Weights of a small GPT-style language model, trained from scratch on English Wikipedia.
Size: 16 layers, width 160, 2 heads of 64 (1 for keys and values), MLP 448 SwiGLU, 4.59M parameters.
MLP neurons of a small language model. Each row is named by its layer, matrix (gate and up: input weights) and neuron, and shows model dimensions 0-159. Each number is 500 + 50 x the weight over its row's rms, rounded and kept within 0 to 999. Numbers have three digits each. A neuron's up and down rows have the sign that makes its largest values positive.
After each neuron's rows, "fires on" lists the tokens most often at its 100 highest values on Wikipedia text that the model never trained on.

L8.gate109:523553562511451455535505410482542446506524586534482543423437518582523480495461515529518527477519468560501499448535505452547542507529516506545423448418555518568558519553459430474419463503479525492446568479409463441371486509458595472518424558612553445617457474495432420522466546460511448435448574436554504523479532545556552451523464532500440448557441510459509497460449417494644455526526504564560504570492462471587467477497502603485502500460371481417428503506519495587486551493521534
L8.up109:415490488484454494499547467599447477533424504518483444565512405532523518451465559535475579434454474479530482416546421503512479440443358518443549515503540477519467545537532467491476557508431513514430549434511508564441484550526475471469453519442463531613510450516422527525527447503485462497609490449510468505455521498410655486528593494488497547507577529566502476511556449435544494485534449459526444503584480573468483417535449434504512545436535435434473603617459573558555597450519443
fires on: " P", " p", " G", " g"

L12.gate77:493498551451433539493432474530596584451492446551532533512548538422516442431511491518489453486535463489481536450554485476487412520535584511501473532571548468538527495484575475500506534428496479486547496608556402464573472442425502466484438479496534460528572389495469616460493572518509471561541510492506529424436571420584466537578530554489490496506512501411535436505456461489474559554615549480515603553420496471532572455469418557498476568496500462616431490521538569522407416428498408
L12.up77:588540465459385457432369545499451450509468588496479474460474558416478490521495480551505559591516426508506563626498594416499486535504498467501570493538399489458456435577477569440466450520456529546499479423536569534581460471479471479486606441570496462548436538452515512555537571503615522491487495468477552482460446538487524460553450485509533562432463484537407520485448447530526564476649476539472492473458502430485539442519419466511523498568531562446487515517453594582455542479494467
fires on: "et", "e", "ct", "ate", "ect", "igh"

L8.gate16:512503453474441466539523519435466565489531488410600478468482446474432511545420516428423535463513476556470559483495489497577438476496569497516451454420491621507576531443405407555452502521535487555517511561589445448520459493539528486574503433518484484483551545419525595455490516514415517501467484629455479589560569501405557562521450583463504595493497466501550465525531494517408531539572511488528431491514497540444533473430477549519547462399578533478520535449586516490501370434558457
L8.up16:475656519449540497492528491534459522515530533444446446555415504431469527554502526495430470481473416407479542507459450517458456481415477468391574424560485502521596444505488567469541504495540583593548489535511453503515584508541547451503550540605499492484479538506520492434518616466514521463527474466556572580426420472497496505551509420520499524412451457491423486430444514484489512491383599537446502514480464574544551473523438511391507404615479560505531596483482501521569542507505548
fires on: " is", "er", " (", "d", " was"

L10.gate136:472459542423525446517398524590497479489458503556477390485551419465490553491565514449501484447474535547554460587527477509502433525524512470397533429465546490538505464473490462482454586501561502466538600456385606540548481478536549519480442548518490490500520508526516459411535554486502432554449416466538527496521444533576506516599518502514601452501512456482437493408473591554510420326454623545603469497486458434523553486490477520528545457517469400489436549515563529486493513467556469
L10.up136:575486504519600533539485619584449462549539429502383527456491467454488539469475557467504451453412524502542339477546384491411458411495560501399536437439527465481504513548575437429517499503483563491504580523474441458531390463489518460543514424498564473509439482503477499486568509401608531507513568534466459506498518374492489490576544474501538503490538506569477473546507482558454508510478572509548442494544558446449489463499473515565558469569575551484499444559559560511544511572573485
fires on: "an", "st", "ed", "un", "al"

L11.gate181:507645411495506523478526457579552485428461534350491603414476538477451488555461557495404568468461493550540505446519492616547436471514429502486512510498508468569528524384444482564515515570509483449414589569392518526495579550529459520477477515566597427486507480530522435473591446540396443561543475473493506522550481570494562514515517415510501487456477550552500512585490453468507547468490442491498473586504503415469547506497446508445545447472434483441471482541531550459464486494401532
L11.up181:594535531386448479553456507568469482523429464534544538482489537464616428512501510519456510461597393490541515486589505510596533524533525466472478486560486534544494506453479501550499456429490532458578437571545512540515499448629491462496520608550514521476482477510529476527415436414436505466426543496458451590440550504515488398454491460543450569512472519476487498474482474561411523524427471466456500467476616539597490404422412603562407525455464481472523429465535486494418486460508562
fires on: "s", "ers", "es", ")", "ies"

L8.gate188:476522493503509410494563487533484520532518409474407349546484555462512526526557507474578609477484516584505415407449480425494470529562561491537514534446561557480479499562474451536526436537534518526504495449548521475505591501578445561495405443543554449383521547534523541411561520535481462503591453531523464457484504468511406457586588507569470501559521529484506441507565518515592553482517515462568533586468417462505471443536511530528486423518568540452488450556482455413509359522455466
L8.up188:511532578455433449442525494512456471546507597527457445525564455491594489531556386532491442579510531513483479526456431485456447478560528437540499465490539427541580477526529552490509537474522488488594519496527503493446602496491415555522491457487487459403494457574513580473523515564527475547608408480390567475600478569499430458368473534518498485470539590479499483477491516499532521466552506489446550469577469545474465458391389470486471459528530515485485583621431394584514574506496478
fires on: "A", "U", " A", "I", "-", "en"

L5.gate111:489500478484518490490471492494430561515510604544414558572551492426484472500585533612494453517408531401472462416511484476481539504493544444497520392391519376468558562488424453513558434555511435539520413517557603481463504529576470560399520542514506524512435525545550590574570499434530481475406485510474488484501422434508489446482473460524621415485562494510486510536575464537520502475535522574484539437459411575468445492468513491476536510596490470471535528578514499512448391465494528
L5.up111:587548551491503449479542471562507498533558533434550474561427439517582507543498445490548463548496557510506493546532438539468384456494494451486545461524482515472522503569507589545416425485443538416494456494583475568517557532489387522569356439491497512467491503463485529401451656528544470494490477446506530453493503474406456454483556425460604423534564442484483535455560507584506484473526513521505560513536507506439427628550516480495488479564423550482492432480442495453585572536554433
fires on: "ed", "e", " A", "ut", "I"

L2.gate447:466500629517494496558433545585490429550521435542505561498510482565463440411478545522586511408428558525575421405508501492529476414500465600477578464616508499525491500533577459519541545479502439478480539532501506539547499442507487580452592467491506501576481557483539517505473602472461436439442388477499534472547423454429454457519604562506558445536440522473516464506516447592478421512456474549499475489395419482519553461579580513437512450505424522498558438538491511488475441447449532
L2.up447:378479529442439560531458544549539439525506432472474547392552435514543480442499512536569510485455596543549414523534397469438450502530478467479534448584486486523604428510455457545524561483414473492549549566470495433432432539515523526535685547510539528459478524493534490417529473485467498451531413438528511482431439490487527437446529443494575499527603521502560540489559366567465524498404495557442483569486385481526473476542537557497529507467506563565548473489524483534513489536504475
fires on: "y", "ab", "an", "e", "ed"

L10.gate294:376478448435552460488522479467484431473485608389447439496493509399484552509494547447514462459499545476517504520565433532467490579540523477581424392546540530447408463470470469519516572519458482531462497538528544483532569497603503441560522540510511517524491549496504498515379475482432573548456470442480579526553594525483492577579521511485568618409527568456514482447571478462472577530507474536527484350443488404513517505473467472475444512469522577407447556488515507496548497604476474
L10.up294:532443529425489552511381519440482476479522448472511470514597552522523579452615492624508510458517458475468455554428467423579545569514599484593425511524449566507402596407497440425453503520441502538450482503567526506524429483541457573460520480518583545467571620465487454471460484483560519415484508506504575463472516522503512487506526475459446488583492473516477494538486501514564504413508458424581474507429568515584481545457618435528403550522464576500440493505470508550444501480553465
fires on: "t", " S", "al", " N", "e"

L12.gate388:433439530566625450541570466527495492498536481597501501510492493508494532471492551491549531464439489488496516478532548573602479564531574510641488423495500450554482446457529495508504484642411523455511490414476427533620522438452560556518510499517524574501543548534502470483424612538426464411476418389491516495570509452497465514517473522540470516392465471473469493494450509514506508503451552517481514520558531599519451467583482495454447563568370533490492454460435541531546433412503421
L12.up388:412550498424433506516439475487486503512498472485496523584500536628492473517441460609533488475510497523384470590550575518511452475530482456491507527481528487532549520510518526470509556576526469494533406474477485471544488436402453517566528505470552443584516580563521501542498427457474483407509575453532500447441473527497450402504549443576418561548474488553533501440534614516548483508579611450514573585509437466436445517440538486601479487431414502411533498567459417509509520546609554
fires on: "v", "t", " v", "av", "ac", "f"

L4.gate176:500509478554547623543481480531493471502417571572477580600394513500496424501495565530454464468550479462504496436466373512441633456541467521596418546493507514493412495554388579454492552532537508529477571538506517577461544560478446503466506561557511560469525555533469561483456534491523506450468477429468592385462480493440514503480490535533468450474549493559452475557462435507480552499521473533535531442504494553458511500478470506486459521632452457418414440511507446485382572468563585
L4.up176:543557411605485508482475488543489498480436510443448484665416451498529447516452536524531626502541485510418490497560472559526561463473492542531455506477524527512504461507489508451566493501424476477442484520497481556388472560546491515454585451505542543581501486424531506539552497481429532486416541549461467442575515457458545522410484597505541489523551503552465467549500449491502510469481455458571464450469514401357521592612531501508472576554447418527522477485483568461401561486614566
fires on: "w", "ow", "al", "nd", "y"

L12.gate280:460550528536537525565468450540503551533476492527353488458485504557590496534572586483507562479450549526442570489528386473555488530469416537480436495483541482480529461521447472556592523533486619413440653482558556546496578565512527543486487478467475516472537473501528547508551530580530485566576516577588467452516527463524546464460524483512479565458491536462439449547461400399574452490500472538477478492517455472421546426534535448495470422497496459497353525471479438439494400561501455
L12.up280:548560543478479476514442454561518520607462431413447521594556532550465526496549457496512425409539554504576572454454422474528412553482475522454505540471502417469534526469493522586438419445553432529517388527497456603470482534447455490518548512422518528554515452544577514516595459496604548544557515540458443457528498540520561429608518558481399469489535510423475532463432449466470609488579520546430466430538513461504560457424576498477428502469556491506491545439524507494421483563478513
fires on: "t", "id", "e", "it", "k"

L5.gate249:526483414495532528562515537518599509558473565476489549592519525468484589446485502586515502484412538469564433405541450554455582530553418503514526553393521421524608505505469395575554462488467593475507474520450498570431478488577451537483442450497490540517485521480490532423524477514468492488518503489517467636502465527461509505484534500530427425489539541466546457508397504520493433351431453498562370452452461461521536464425480455563492532533501539459498614605519480462517484461520546
L5.up249:465556544433536472502460473604529569512482548499508539574454393451561501462456547473492569438523436500460549399591521437336389573601473543498533446524495419531569441418503409560512518457492529574497549586487502456550490501429504469520492468569553515513472402450526567445497481468469573596426493476495541528541497478463471587543489453491480422454504554473428459493569501572435500600564502475482524491516546502590511493487520452530498480595491526497549439487557501433513443486532552
fires on: "f", "l", "t", "n", "ing", "ess"

L5.gate109:533520423519506472549481438563399522425498583462554562518613517491582455506600556524551340476417497569497452460440498480504472506508598491500455516443465427552542483473572502535486447478502485450552527567468564477501456554495557433368385505486520549434423496434528480475475396476492552513499460462547527501525495460498517481440517499472487521509493442568468507481476508524418546495596512528530516422526443462489523576596540554431595445474512456502489549539448456509572555555479628
L5.up109:568521427389517470488491517594430519536415531563453613539593446444502485431511574475476539548437498495461479497468479426490505538494460547521534482522421512561458427520412514491494506480519502547467500505480526457539535492630469544479491521458549505444449564473515552503607577437433490427487452464538487507531475565498508425612506489471427426563501473570422483520480485455559576492476520443597499519600432447487468592486452647544420500530505583533499468487476508383565516543533490
fires on: "s", "%", "is", " c", "l", "re"

L7.gate240:483414604513510480486428583504510453432429527506552506481466451498558488427495484479547524450460545529519547451484532490435522501435405443582480535550563407423432445562520569492489430484597624514413519480498521548509506475445520468524495485464546535567498520487561501542499472445502414502458491472564420522563395476541573460584463533457586521548531550532504431519494496485512478488502408515538519526401567348474575502531403458474507544445485461572504502523636457442527551531487433
L7.up240:571463566542536497475438511517481473539529430507471575586459493492489427462496513530487469499456541416492580506554544509505524540497508563592445530558416392469497514470464453618476557493571515571508485448444444499549456409524454465550531521490457477484544484434482413465506454549516460475501470484452473412452559576489538488637539464429478458493547522591463428550545496478394607547539479523492442467578494554449524407496497554436505532446437467496516496442463563425480591557479344
fires on: "p", "th", "h", "r"

L11.gate275:478540544493532531510564549422432495454535575531499556546622328477500519612443532553545454428469502525498563484509532480447554505492452489459538499504509566458516515532466478492577472448518464404499461607502465463420546470447636485479504510552536510469532459494527504463520442532520488464533417434464446450488488468481497404550562492481519601504546521658418474455398453472504493455511518440510526501468502547623481465583509450516518456489555473473508525525420623498419448477516527
L11.up275:477509553504403453454664452437467448484450472460452526440593489487432455570456475482482466571526454513471502508435611460445497465531551461511486518503489516436452583568474490506612427537493475509469435481527468545528467476444474497524406552411453556475623545612455555466476502413552523555450562530553439543589504469525470532539532479483428517495559383524502505505436545469531608565425496573433569534519475513563551493545538509449547475497538520421481494485522483400505525499501578
fires on: "um", "v", "i", "ap"

L8.gate315:604491526598441542583546466500422447505514413414533437499427496492564523505489519490497506491499504560545433508479537574510437486555492415504462445509519440541585500463510497520512549453616483366506599485399535530529504409527496580518462509510516523492334559473482449535582374539459463502556358576512540468551435507505487540464508447575491485572430419505585573504459478527462506527541506466572483511518439485446496496442519553484448515459486515517478520493461486552562535467421521
L8.up315:420544485475521459525492523562500499522479430470490512505478482420477482534479574535621530547544382447479500433488494516460554481502533547494528617520455579468529516526475452470504461483525624377494432543506588395537453489535565535546568510527494467506521485352488546466489469474449530431486499432484482598535473582523477505521391545519481568509446468479416578511536564526464561401465523462499474394561440585462489411501527492558486578540496506515424578486466518390532542437500498
fires on: " ", "s", "f"

L7.gate252:491460557451483514554561474433465544553540553583507459544470569516550455590509477517461540520454581497507365472478485425455506467563515489524536469442567478501591481499568394519621501588557513445547433511443515474500435561482590404476486558536556502528503482482456504474472471480469447422442582491483512544448534541380516621474543540594549396533552394489553426445502446535572510389534506527490503440532507483563491554532432459549575531469514486515493493449488449497517556440452522
L7.up252:506573464512574503521493461438459464432479515530530469551517495475535545547474448421515446488432445604472512467539476591512486504515415560372454418518499416516503623501563453602513525458449462574457539485457439429508478501594508506487496508502514487483503515453592556467546493541426533587477545503494462541485536456537531541576550452569535517612496378497491438513547493472506530392545409496481510426399493398505485550501537499592573446516496548554527431522519422544404508431554480
fires on: " w", "t", "f", "w", "i", "nd"

L5.gate337:529505485562483498500542470461434473516599636515501508575537528485524574552434568580492566521541522618479450533501450459514470517526556494442459500497546524568473498525561455427551551434489519559500506498379586392516486561546421419545476495458438509442501566546624536425463413552470531544451492487507499458446445479515538424541461550546481487563542534507490406505533445468544449523425462520530447454431435472469539495464443427526463604511435515430473525471596390499473520460564550
L5.up337:441571540411470511569425504531486543504537488424353435540509514487501602476534429473475470415516537523525465523514460550459462505492513601430442504547505412516494535406538574503483493577513526563486484499577470469449547554531537545511511406530519536596445474502485476532530455452506513445515509444549496536481495454546425524586489562579484513424430483498492495394546447503422482563488433501392471450399515509607524629551574466490519427548515539526523529506550550518643474494481456
fires on: "o", "ul", "t", "l", "m", "en"

L11.gate104:424484467530378506636491447499563469472528513597598450477466570483438510591484524455519557458468589496461583494558551485464502420494545493561590522514531508460449505578561429414498450541609497528471517482556397526470615491452522499546497528532468533476502464468524461500519414531423488515531522458395561436487444485500481542524489506540490494506477536434428510444509515496394506426415481522553463547379520581452552476574505482551542571526461514562578508447547514483402471544498543
L11.up104:489571458596501521528498496550536473470523435610498416459552523508553468412557517517569578467418484478552531555501587501560426598384418591509464545510506419514578511492469550505439585464658494494401452542495455476453490455461504458477507419530516492397404558483579451455501468548458554408500573451512475415405496465548535482596535479501460521557516440494433460561495499530462546482524527499413483504493540457495542489564456466495489471446531440502554441511535559457445513520491504
fires on: "r", " e", "th", "ou", "ri", "am"

L12.gate212:597522419546482517443570539448547488495468610531580564543486493508488458449429561497445542468404588504530573562486519529512549476523518441535464515523430505484378503531403498485506486513586519535558499579490462463591512492486429594552518377436515537505478513449539441446553531487459527439490526458564451474493512441547474443477509559495381479583527541454541479511485459552475412484461445532477434532492544470516523536354389425554562559496509535483472425493570476450532454420560476
L12.up212:576602425501538566481492519502462507569436571504536487483539485480488495570534452467435503498418449559479540508532454538505544463465477437492544437463486481476509442494501480450475585536490420570587515505471524436518572547437473480509538498437665496541576397546588588523501518435495518423505467511541490543490476440524561443409430501490480381544499524428408434568543414515537540641443548509486461532387484503455499530548514521476384496463514447510477459497577526464514499511506602
fires on: "ct", "==", "t", "ect", "ess"

L7.gate61:580510568520578521568458496533558518415463458486613545454463565519459539446507516525534583487593445506433480482451551558477583588417530455616549463442413397532466547460526478488475486526480401516529444545455476474473445458534399540452541455526485484391560461598495503493476457432440571520523456444510534472500600498444559486436423554452474582487583542490471487462475507522437485554600469465518491553580465560487467482488529506535456539443583510532454510529416474495573440525553464
L7.up61:584547508526507596487449540479470516510518560493418539447525478496482564498467509544471572460366453448520500483450504481496533452440544560505485505553554412553466471430482530442576428519516525599433448524540472385598438395615545503476560458519426430550531522439499416524477483419484608508454497556560546454532551508474441493508515513558496446542522537535447472561548484557409561589504507475463579529496522479508472513433506572512491406565551502417528503568501464618420456536487519
fires on: "ion", "m", "ant", "ort", "ce", "ent"

L10.gate305:472396609468440513553585571447545456550511571527509466510485563502398472473535502475447502512505488443476445406521493609477538472513535516494553464467552561529474470488598485453504507439587454504577477459439502549556498384446484484513439481458430483578562453520481541520495439533513397493451358539513555480564432470448400486518484542468542482481514453583516498545375555525430500489560529505493517500482546493436639529536471505520570562565470554497537568496570507590482479426541470
L10.up305:482401538488516534505506622510602506542488513601534438509381486466514442474484499507467505541541539470431568450531564551490474477504521535539630552511478442524513537479545577510501493477532420396488473356573500641502609562434540597463514482491494457555491481465550545458540513574546586475478456495418529504447462506473493410450406551443457471570448527554573398492538531520487512429516437441518537427498484493556551486460514491490517528566490563480501503489440548520399483469520477
fires on: "f", "igh", "gh", "e", "on"

L5.gate218:473547438461508561501568593521472495510467562569486567526552438467515502502525461569546484469496458527562471534516453424469553597415471493614503549508476533465486514547463533544489506564516469517470451481487452488472535459476539489460611520485495560532528491474524438569523411480518477478413462491494565537528459609543480522581547416454433448527494368490521506497436486467540545543517545503537399579607505367592441517555384528479549527451460378474464418490539522541539399527469432
L5.up218:470476530430425555552476555540539486508560541603528491461445445580466527439490556534592546534462572454527436446451497494580540528426507445542457438564439471491523437479531471488566405603518594517412451553539491531503559539508514500463520505545504598380474571523530470453499497509462443497440509451469468478596495518516509452464388490465527363551620482471417496475442457525509487596475535506420536567457472491459471550537486461507526461405614529459475499447476459567551497535444526
fires on: "u", "f", "t", "at"

L7.gate417:498446528472504513520468470516540525490489378482472531410432498516487438448548542503490541498552528565456455429501489546497405545497497466407462477554565559507519484599532481478507512573442490554553604538470547539422416534529557497568431473599448597651479531457462454494508488444443445472501430437543496462514477466375538579526586492437477646525477449571411512430520507419572457519540547560549436536471470491421454470549473503538500495519489489497575493546482441454494543429484465
L7.up417:578448582456530415500490471443615537485475521552465489378409434463437416488525485517523512518575464548476513408516507584564470495510479422481489516497569517457468486556506577503455530496525493500501478515469510441416522458460480635567525501488459566590384529482538454481408446475480503421498441444551592637488503447467521513451393536484508481511501591506574543456612565456479472418535628485486480477575491521529474461468465473512523523538503445464534478532527568488537436490567485
fires on: "ay", "on", "s", "y"

L10.gate27:550470426414517515438485525548480550467506570475509552484570499532571521529480487525466535455447525514485400511530575511590548562454459508487522439479554473472424413454390381530529497500421565466571577462575431507526534490587474514505408435491591545573406471434515498508498501433542454526507525453490407502537575508461514572460456440569433556508488555474523541561499485505440429520451537591490504461534450436475431549405641461537529486521529556546474503446566437496466484599518453
L10.up27:488555579470448521542589503440448592534470490486576465427460505518459519484408503451505557512529607605440522420537473622511489496534542589504507513516539466473539433465530472465431513456600527495539530458450456517498497485510470440508539474561476483504489474582458550440525542485512507478605577433472402523492471493466500581539498540454503569573537625442521521479485440489461470524496434431428623527489492527536479483487480326392482456529488586457493386488529520479505438524517556
fires on: "ess", "l", "c", "g", "s"

L9.gate251:524489469498600636446542452427495580471467503592475514396523594473523439520514492466505585497380530465450548493548425603565466483475436458486460585499517421503541556530455446477535515585474545480461545541530510371515461481513512589470535470514464538487581512602419499531550426549487549499499502483458383489538588489496540529504425493524549570413464425467495480398479547447514528565568415519521536484547490492427481486528449496429497506481453497475535585537410539539490492457461468
L9.up251:454467572499502569489482426541504495545508578514448502519466563451441458526521520588513452524493571496493493441549486518592491441516464463478474363480441462440487455426496594654453485498514506396509508474456552497509434478523498513460499591422470583563499500435464457460390423474465512467549563530488444574492578499463575479527578479461460467452548495486539504495504514484584475418533565561498577497598485444509482457556416415552511470574533527574562542467487439531462422599594496
fires on: "t", "s", "on", "en", "e", "th"

L4.gate425:537540420476490438543563431556470440643577394500555416513496490454503500522548482525466506505561460502551497546469533463428468467542501441586436466409452481513478446432426539511450601549451505500494494646471566565467503506435579492528510434540415436510545531483514456497582485569483581548465499568521477620495464586511516496564467482542467531509514516515539430477499472447468528427489486564522543406493366518508475495617454480509550487552458402521469540463549503475469521424554495
L4.up425:522490458439564530458480565557473435537512499477441512490583456452588427596580550546561523479515385416499553465456570535399521549585562457533466554549555483431552452567466511540488486439501503454534488428445500503475433397540540523484593441506429492532391494436609462427597424424569530483431561520515500498470489496533562515484404522524460443547520495479530418431522527475503496467449563465543403525595521524501539538518518473522536438460529445542547517508541452445469448473467578
fires on: "\n\n", "f", "en", "mer", "om"

L8.gate165:562515470404531504553476518550437436392552446473462566534493447533540517541443455482498466581501453530449532592509436627370480508533444472463462446546602535458533490517539547513569536594518457499566442566509515487519516409522395543483588436431538488541459509497507464444545482529453485493551476445561505479563437463469483463552536517513628585534415537505505445582404587521500501471546532584493576463490539520548452512508480444411421521514529475496460587481502520459521448400500491
L8.up165:479531408454454481545529426408391450459532517426555560492485588488556480466471511535493542519545514436545531539459464449461554512457556459478449437542476483451450490478518485444525508455445456500594446489468490555462466476539428543614562406531464535468534507539442529556519503594497526627514635563611444431522533500554553475565510570484474566601520507467488422505464432473444543518455531523495484468449384523547546540521467547542480438519573575522552566559465459538541485396450495
fires on: "b", "um", "end", "ap", "em"

L12.gate336:461417542551552528540431494567456494482494527525596439530486437505484412459518548525505577477582401463378571542558499654453534539582492409438545564571500544498489569478590509490523519512423438565556424485507465541521388476495545443535454571438536495531517488563469442541450431469468460495459579486460432508481539522512499481465479487482454512522512586473468488394517469493424571544516524467523534595509518540455548517498437515558578532448431460493548454400475386471539481504500460
L12.up336:492494484538558528541467497474512487436522537583413528457497383434481464506489523507498569464393450544405445529545523575471478566465548419515479503588537536457457515530490488504544497448545432481508500618512448409517539467508491547463536495487589491463473480466509514575550503466567554390537576464493549529572495513499560485496493472602479524508481467453412410459450538440450455501539458532613524446541446498518462450517429573532482520436419579391539487405545383610465580524522542
fires on: "ing", "ation", "ort", "et", "ent"

L12.gate385:486421502498464506489515439512467385473525541432402551488449516529539428580498574518632463450418505478561475446506495564539436504427511453564467439500485476637498495571451534525394468457542443483603537491456569522535515426453475545496406474521500478451460544488572530510513489438493549524532484477501461497587512472519437607443402559527509498534459467475512608482582480549464483466486539522515450410513466498424606453417464537511510556591492494467441521451543519497549443591581467
L12.up385:483597487560490451503537486510576445483469596452509482504435427509538482544479496490579463543437453383485473489598516506515497450436441440601518514506518514544501464500441530557406440441469488476517460468543501464468463470455542496325425524489423592492496516533609400597534534479554570499567534473458533549559471460496579492500392477418442582546559516538424436536520523541502491525506509436473495418488513576566477587521473516480445540602526482585475567481483481483524522551528561
fires on: "as", "s", "t", "re", "o"

L10.gate115:455460454518494519491599412467477474541378505431522435544468460490605627498498537524465531536514455484479449483530541470585478467462577531475589498503519507490578395498457499493487490387484478394502506504536470502568493572606507549510569499494529551519540489567524474576535514499485524418529475500570609562543462504461473511546537502419419455575618559494532508498448494448465563443493429491609379463522533502480469438427509589479470536438502483569558475504514509403497448452491577
L10.up115:500448486619491476477657536542507475513496493483499538567483463417567547484425488572467558395446523485613473484499554509561575607498538506452639534455502459497558473445458612561578472406501483520500473504518444498561474534531426510438485454558500424519424499507469577530489530482402534513468550585474440491448469525417498576504534445541573409490521507516476443513524498482482422511511437518438551487537508404540549489594454457567397528510533510490548481484405512446505478468489503
fires on: "l", "t"

L12.gate317:525427400570492553569535488534486525481522495515487528555480492447423541437435585497430502457524428533479476505470566515454460384478563628499441419575490479568480502441470447554488623604552420522503517523519501515542504472531463574554512506531494524517552536505458470423567510509480497476515467585528430519513429453592500552417434475609545552531522564522471506532434532492468592395522487436518527491466499464429479499362510562500594516501528418567468461455444501576525445486426476
L12.up317:513453481496492530597561562489431443441473461449518443527559442542498585492522568432455428523474422516435522503541525503484565518500444484505442520537522616535557440486469469547543523395571533461472578519458409554546461496499529459574641471570490494502552467547441463629514436449508416502548524459454540541501468558526521545464435526464412509480541397514530600505618469615474483452478508437513465521552521557477431499530465510470496527501516547489553512438539402517485380455549454
fires on: " ", " S", "art", "t"

L11.gate189:451466483481566524542569467552512508420471498403525391556462479620499524548439565451581480535466490446481491477561554549476476504565562484515591509462505530414470456433448501471500465538531559470529553476458456589493446522377477469494504521539585524569560489553558518465481538600517575514561463427591552565497457411427521424528556516420457461414434479488518528590404536473486460508433540527453531574517419547540459513480467532456542500535537500491573541490510512395468451591457425
L11.up189:543504537504493531454498472540469446497493567629464625433520536536422462529539501506448475515468443469523463575503375501479548492497458512483560534428466401434475459470444508488444582645501517522525436487479476468490465402395439508538509456548576452465493520467563513639550507422639539500487533490564546514542453532494474488504466466535555491561449513543495449484491629455466493492532530470476555546523529501533588464458590459499528497467487457459443461487522436602546461607424511
fires on: " v", "ov", "p", " V", "av", "v"

L9.gate291:513512526470479568523438422502480491520466590631464471469529490453448481513481571525531568464462504470427496491533519503545538539558453495503462465531482556468469492564587447573454523445434428516477530598379420463524465516474576599485502507452494538472534463577443551468521551554448499465577382523459538404497514543425493454519541531449429521508563533493482620559547541538507420486544552642584471528520440458470479550407517462473485476566499487410528451496478559587472448423541434
L9.up291:507470479546511523466520508500512514501486511466464534638625530486472496534447551457501537516543519507481452546493521479446532430574496580484464519423469513444453518447475563525448515540392476475461476619468461500490415527527474494572489528444632473608581481458497534433491486516528574384465413466407452475548535487501468486563571485494545409541541492555530503495558524524484443524558473518567454409448519386504546463486455470548515506545489488561511578415339505468551560411568529
fires on: "ow", "nd", "al", "ich", "ter"

L7.gate284:579579565432493547587535467457521472483526424521562490479615466467516556628428524518537538481406551506548454395510543517520551520611593508504538536400484497554571437450448480551486469521521481493538462466503433443430445529462519522560395518508547471438445394452529477529554551507493584450587451411476563534466548453499503517512457502412557531515497489514559434451465551493362527531526452539520528518582441464505535502454494538448503412502521472485583483427552484599487528510483497
L7.up284:552494480447450541512498480539547478471510528506562503573490539498535523529517438579561447466419514435527527413416427437482555468461561553532541518494459554466520448500533494538469536449501532611489476522468448512426446456399585489431534593441474573518595533607416514492445533495445555545499523449597484565440518414564538514461514486502513494475404525584415491511514523535441407597492611396560532483534540525450570485484507526453493492531504459394581510415480433461485465588535523
fires on: "\n\n", "v", " is", "r", "iv", "er"

L9.gate121:465487510428555504456579453527500452477524451541608466560458495467610593535561536499560477520484453519474493474514587565472485520399561499521472536442385546410466604460407500453482416498451557539525485497470461471480548471412527481480410636499517514438504553608543591471493543537519490512501516430523570557455469574523545428473511517448480517456523479496439542470421489507475551453525495534541476613525558570546562429473458469429501477451570532515494421514538406529492483558499390
L9.up121:480557544429552468519466420476554505519476484478424463493446488509517450599543474523487441463574548428592509501517494489540446641537418574568561552566564499500596468500451454453434485558570463520474422518517456467531409467517422523505529466589507440440494550509495493392510461582540513530550560441475483541566421485539544470532548605481441450534459514443569467406444464467431533517496522438487516559403537447449536527597522556409506443458430504512545521569501432548502460438545509
fires on: "ov", "t", "v", "av", "qu", "n"

L8.gate385:460498511450490534504442415499515505466395480415415496474532412545494499501563540519539574526410491526545486533553528494540481465517550527576478532613581562531420523487380419549467476532475467549493484450554575419506586517473474523440355595448449456478476588512508500448584476473504477549522393543485536486577525529493500480519492558486471505439526548443520451455498546492556589519487489448465569378477425440512550510487512532462484552575506490574488493635550513522397538511470433
L8.up385:539513539420513581577487538490491503576452516484575553337521522461459496550498535516511539484481518526396499530458408572429402531580482500539441535442482435561470602564568478511490469440527534485405443549513491375488549541500617493471463513519444635532543482513539493489474444506459418459456542512585452502551436592519506543487512422564406550441449469543496505561540498427534508428475441466529470565405477433496481496436533510456479562577497570483499486498511489559538469533505489
fires on: " of", "e", "el", "s", "t", ","